python train.py --norm_place="pre" --rope_theta=10000.0 --parallel_block=true --beta1=0.9 --weight_decay=0.14 --batch_tokens=[65536, 131072, 196608]
MLP neurons of a small language model. Each row is named by its layer, matrix (up: input weights) and neuron, and shows model dimensions 16-111. Each number is 50 + 12 x the weight over its row's rms, rounded and kept within 0 to 99.
After each neuron's rows, "fires after" lists the tokens most often just before its 100 highest values on Wikipedia text that the model never trained on.

L4.up1075:43 60 59 52 50 45 53 36 44 57 41 44 52 80 63 75 54 56 75 55 67 60 65 43 60 47 47 53 48 41 45 58 40 49 39 58 63 35 63 60 12 41 52 30 57 38 76 50 70 49 64 51 44 62 57 57 46 32 43 38 62 57 51 48 49 49 45 61 61 58 36 40 40 45 39 61 37 60 38 40 66 56 44 43 36 47 54 53 36 51 77 47 67 72 33 35
fires after: " H", " M", " O", " V", " m", " F"

L4.up1182:61 36 43 46 50 28 44 50 68 45 63 17 47 38 54 66 65 51 37 54 46 71 69 55 38 67 23 58 42 45 54 74 49 54 44 42 37 39 58 59 55 61 74 50 45 42 46 54 49 44 78 40 28 71 49 34 59 35 36 65 55 34 34 43 67 55 45 57 63 39 64 51 57 35 71 63 59 54 42 57 39 46 34 41 33 47 59 53 44 32 56 63 56 46 41 36
fires after: " a", " A", " an", " be"

L4.up1142:46 58 59 52 39 54 44 30 65 52 27 40 33 54 45 63 65 54 64 56 29 21 63 46 58 62 39 81 52 50 57 42 63 57 57 46 60 34 53 50 36 48 48 17 41 46 73 65 59 50 78 29 36 53 66 53 75 51 50 62 48 44 34 41 46 39 47 72 41 61 37 40 57 47 45 68 51 60 34 57 22 44 47 27 39 39 46 45 36 68 69 43 55 58 42 47
fires after: " g", " H", " b", " D", " d", " Gr"

L4.up24:53 47 45 47 42 36 55 35 50 50 48 45 44 27 78 51 56 54 64 74 68 38 46 33 40 43 59 51 45 47 45 33 76 72 44 51 49 53 56 56 80 71 67 50 34 39 44 49 62 58 56 61 45 48 58 39 61 54 50 75 48 43 34 52 49 38 30 59 54 39 61 25 52 55 34 45 52 56 37 40 45 59 41 57 49 35 37 53 69 52 60 63 54 31 36 54
fires after: " Ch", " ch", " dec", "en", " C", "am"

L2.up1062:39 56 54 50 36 55 24 16 58 46 58 59 53 60 45 65 43 47 64 54 45 47 32 65 64 52 65 43 39 64 49 62 39 41 59 37 44 50 43 51 45 54 54 44 41 37 64 54 27 29 55 53 56 45 48 31 70 70 49 55 40 44 77 44 52 51 41 55 47 50 48 28 27 59 57 70 28 49 44 50 60 35 51 18 69 61 56 67 43 59 39 44 51 40 50 24
fires after: " S", " G", " M", " Sw", " h", " second"

L8.up674:51 55 34 57 37 42 40 40 23 54 26 54 59 60 53 58 41 30 56 45 32 58 49 49 50 50 46 74 62 63 53 59 59 50 60 49 62 60 38 75 72 58 36 37 50 47 52 49 52 49 59 51 59 59 55 36 38 55 49 54 68 25 49 22 55 59 48 71 61 35 42 40 24 58 30 68 59 63 41 25 62 56 52 35 48 63 39 64 60 51 56 53 62 43 51 44
fires after: " |", " the", " L", " (18"

L2.up785:53 51 37 22 53 44 42 47 60 50 19 35 32 41 54 65 44 59 56 49 24 47 67 39 44 53 45 70 57 63 38 45 56 64 54 59 15 39 55 58 47 62 52 35 42 52 38 42 58 61 53 35 35 51 39 81 45 63 43 57 52 38 43 53 68 73 59 49 32 58 49 49 60 73 57 54 69 57 51 79 61 56 44 52 45 47 41 41 19 35 48 48 48 42 53 42
fires after: " be", " de", " ne", "e", " De", "se"

L4.up1256:67 63 61 20 45 36 64 32 39 42 14 33 49 43 41 63 56 47 46 56 45 63 35 62 51 44 39 53 49 46 40 56 53 52 48 44 53 60 58 40 57 54 38 30 59 50 68 37 64 36 67 50 46 49 63 55 62 69 59 66 42 38 56 28 61 42 33 45 66 57 45 38 46 48 39 58 37 51 36 43 65 50 56 49 40 50 38 63 40 53 67 57 71 47 30 43
fires after: " H", " Sh", " wh", "h", " h", " Th"

L4.up952:51 56 64 49 52 39 43 23 52 52 36 43 49 48 65 68 74 47 62 38 55 54 41 34 54 54 53 49 48 53 32 44 59 39 80 47 48 47 60 49 37 59 51 45 55 40 75 57 78 46 61 57 54 46 55 45 61 28 38 51 28 48 62 34 44 45 81 71 27 33 44 51 50 38 74 60 67 49 46 41 51 49 41 41 40 53 32 51 47 68 49 41 51 32 51 29
fires after: " H", " U", "t", " On", " I"

L4.up910:31 53 43 38 66 54 64 59 30 32 36 46 33 38 64 59 60 23 84 56 54 61 53 53 50 42 56 36 45 42 39 56 56 34 48 23 49 60 46 61 62 48 31 39 45 53 50 74 60 39 67 46 44 43 54 63 40 45 57 53 40 62 44 53 50 49 57 50 53 61 55 54 53 40 44 46 60 52 32 58 67 70 54 50 32 68 54 66 41 50 37 37 53 29 36 56
fires after: ",", ":", "ed,", ".", "s,", "es,"

L7.up967:38 67 46 71 65 32 43 38 46 42 57 45 40 61 46 75 63 56 57 53 68 58 33 55 70 64 48 67 50 63 54 50 73 58 56 69 45 66 51 48 40 60 45 34 28 34 44 36 50 47 60 47 47 63 51 58 51 27 56 37 51 36 50 46 63 73 52 56 39 30 35 24 49 26 41 44 62 47 66 47 59 47 52 45 44 68 50 48 52 56 60 50 55 48 67 60
fires after: " on", " p", "ut", " On", " H"

L4.up1215:42 40 30 61 58 27 36 58 52 39 34 29 55 53 55 72 46 53 72 58 73 44 55 43 46 74 42 79 54 36 42 50 80 50 46 48 83 44 37 51 52 58 40 34 39 60 65 37 63 54 73 58 46 46 62 41 72 47 43 53 51 45 41 21 59 41 42 53 73 50 59 38 35 37 67 44 60 62 38 55 51 56 38 35 47 52 68 53 46 60 52 53 59 62 39 52
fires after: " Ch", " Mc", " C", " c"

L2.up1182:72 53 37 47 70 48 52 57 50 55 62 34 60 49 34 54 69 47 39 53 45 31 42 60 49 76 59 51 39 80 69 70 58 57 78 29 53 39 38 46 65 51 47 42 52 47 62 69 41 51 68 43 35 39 52 50 54 50 41 55 66 73 69 46 40 53 44 57 55 55 44 40 32 52 67 58 43 44 73 39 63 44 36 49 50 33 75 71 39 49 74 58 61 52 69 66
fires after: "\n", "|---|---|---|---", "-", " |"

L7.up586:30 68 74 52 58 25 42 40 36 54 31 46 38 38 55 44 55 55 58 63 56 71 58 52 63 56 47 47 41 90 44 37 55 48 46 52 55 42 63 57 48 44 41 62 28 59 51 40 62 55 50 64 48 43 49 52 79 28 44 37 36 70 61 46 47 59 50 52 29 50 50 50 47 41 45 53 40 55 40 73 55 59 39 35 41 54 41 75 57 41 58 21 30 34 53 30
fires after: " I", " Y", " E", " G", " H", " J"

L4.up1151:46 67 29 29 33 52 57 35 37 28 62 43 37 57 40 47 72 48 44 55 45 29 44 69 61 58 42 53 50 50 41 51 35 52 70 62 41 33 39 64 53 47 63 40 45 64 61 55 65 65 63 35 31 44 53 46 62 54 51 26 63 39 68 26 59 49 68 65 37 60 41 38 45 48 50 56 71 72 40 61 65 36 36 35 45 75 36 82 43 32 41 41 49 43 53 39
fires after: ".", " =", "s.", "es."

L2.up666:67 31 33 44 29 38 50 50 44 47 48 41 63 44 46 62 28 57 54 51 45 39 45 73 42 73 42 67 52 62 58 70 40 60 64 52 55 49 49 45 39 51 44 36 55 66 70 41 65 43 57 54 21 48 51 52 55 54 59 58 69 18 27 49 59 50 57 64 43 29 42 54 54 45 62 60 53 57 55 43 50 46 37 34 50 59 41 59 59 66 73 49 47 62 39 57
fires after: "\n", " (", " Al", " s"

L2.up10:32 45 47 42 59 48 74 45 42 43 56 52 35 67 56 59 62 52 47 29 28 59 50 41 41 55 44 68 61 47 51 84 49 41 54 48 53 56 51 48 67 46 41 51 57 41 50 62 50 46 66 44 52 35 38 65 58 48 54 37 49 49 69 64 44 72 47 50 35 22 36 44 36 23 54 53 43 48 47 76 36 44 41 32 63 44 44 46 44 46 38 36 32 68 67 29
fires after: " \"", " (", "-", "'"

L2.up867:47 62 46 37 52 40 58 30 41 50 20 37 43 36 60 47 19 52 58 74 41 49 56 67 42 56 29 71 83 61 45 67 35 48 60 46 40 19 47 50 48 54 57 54 58 74 44 51 39 65 60 40 50 35 47 46 43 57 48 43 35 44 46 59 52 52 57 44 35 43 60 29 57 63 68 32 66 63 38 51 70 45 48 55 38 36 57 59 19 46 40 55 59 36 49 52
fires after: " e", " E", " c", " Battle", " De", " de"

L2.up430:53 57 58 38 45 59 56 44 48 47 51 48 44 56 46 56 56 64 55 44 55 41 59 52 56 53 38 57 54 79 29 52 55 51 73 43 32 39 32 61 52 72 60 53 55 61 55 34 39 51 50 38 53 43 60 41 64 61 61 35 65 58 68 24 49 60 64 55 61 47 52 46 39 57 59 63 54 55 51 39 60 52 28 36 59 52 53 70 49 36 39 51 43 66 46 51
fires after: " |"

L4.up385:44 29 42 39 56 46 27 28 35 49 29 38 59 40 55 64 49 61 50 68 71 44 31 43 47 70 55 55 62 56 45 38 60 46 44 54 50 54 50 60 54 65 41 44 44 37 51 37 58 52 58 40 23 69 52 50 47 36 51 24 56 51 42 36 39 45 38 59 49 33 40 46 51 36 45 64 67 45 41 46 48 54 57 48 33 52 72 50 38 49 52 57 58 59 44 41
fires after: " m", " v", " in", " M", " F"

L4.up971:28 68 68 53 50 63 52 58 47 38 41 23 37 64 51 60 45 68 62 31 51 45 51 75 62 49 47 43 73 67 57 56 50 51 76 41 63 49 56 59 55 43 42 28 47 43 43 38 77 60 57 23 52 38 34 38 43 46 55 40 59 57 62 41 50 54 71 53 42 53 53 42 53 46 41 39 39 51 21 66 55 64 55 30 51 54 30 37 23 61 70 36 41 42 43 49
fires after: " t", " T", " H", " b"

L7.up704:47 29 11 61 60 49 40 38 61 33 31 49 45 61 39 74 24 70 59 57 35 40 54 56 50 47 54 53 52 42 39 42 52 35 62 60 48 56 50 74 68 55 66 38 55 43 66 63 31 43 64 61 46 43 37 59 70 53 76 39 52 73 57 53 42 67 42 54 41 44 41 35 30 29 68 56 42 43 13 67 47 57 57 53 29 52 56 50 40 63 42 45 55 46 56 46
fires after: "c", " G", " g", " h", "n", "ro"

L4.up982:66 31 51 36 54 44 50 39 53 62 37 46 43 49 32 56 33 54 56 34 59 60 62 52 53 63 30 57 49 58 62 59 65 49 50 48 61 36 57 41 45 56 19 38 51 46 39 61 54 46 68 47 52 51 51 60 70 57 47 46 38 48 47 34 43 53 40 78 36 49 57 41 64 68 65 66 51 41 51 55 40 46 45 53 28 61 54 61 40 59 36 49 41 59 56 60
fires after: " A", " h", " E", " e", "A", " a"

L4.up194:38 48 71 59 55 60 64 38 67 36 36 50 68 51 56 55 62 56 33 33 51 71 53 28 28 47 34 56 54 61 26 31 39 61 41 40 25 42 46 24 58 60 34 58 38 63 41 45 59 65 64 40 60 70 60 34 74 44 59 50 55 49 39 55 42 49 52 60 52 59 43 56 48 56 64 56 60 47 56 48 42 38 36 50 58 40 44 51 34 37 32 21 40 48 59 43
fires after: " U", "ra", "ab", " Val", " up", " W"

L7.up177:44 35 44 46 60 33 39 40 46 34 32 38 45 35 37 71 36 37 46 76 61 44 32 57 50 81 62 60 73 49 51 44 42 63 48 44 59 51 44 57 49 36 55 23 53 61 50 38 40 46 65 52 34 31 36 47 55 39 62 52 64 40 58 46 59 47 55 62 48 42 66 23 37 46 36 49 56 59 58 62 54 41 44 35 39 52 58 65 35 52 55 40 62 41 48 64
fires after: "==", "\n", "===", " c", "==D"

L2.up1240:45 60 57 45 50 59 46 43 40 51 36 52 64 51 43 52 61 58 67 44 47 42 43 64 50 46 53 70 51 86 39 37 42 75 39 68 38 28 50 47 57 59 49 31 49 45 51 38 43 61 54 35 46 26 58 46 35 67 58 61 61 42 45 31 65 75 56 73 46 28 56 46 40 47 33 57 67 35 57 47 64 24 32 39 37 57 53 48 37 62 55 42 51 56 49 59
fires after: " =", "===", " ===", "s===", "=="

L4.up93:53 58 26 34 47 52 40 38 41 25 61 55 49 41 55 55 60 49 42 46 51 61 45 44 54 74 42 54 56 49 45 65 70 54 63 67 55 40 36 65 54 33 67 36 64 58 52 46 59 55 87 50 32 65 60 63 43 47 55 20 70 44 70 31 61 71 66 64 47 52 43 44 46 62 55 60 56 54 50 66 50 45 38 59 42 87 64 78 48 45 58 72 43 44 31 27
fires after: " =", ".", "s."

L2.up550:56 51 58 54 36 56 49 25 39 59 68 51 36 43 46 57 55 31 52 65 40 42 44 32 78 41 61 81 40 57 34 58 34 62 65 33 38 32 27 41 46 42 42 60 60 53 42 36 68 40 55 37 43 32 63 48 47 51 16 35 33 40 68 22 52 43 63 66 51 58 53 67 31 57 47 77 55 47 64 57 64 50 26 52 55 44 51 55 60 54 50 48 60 47 48 46
fires after: " |", " the", "ird", "ing", "th", " second"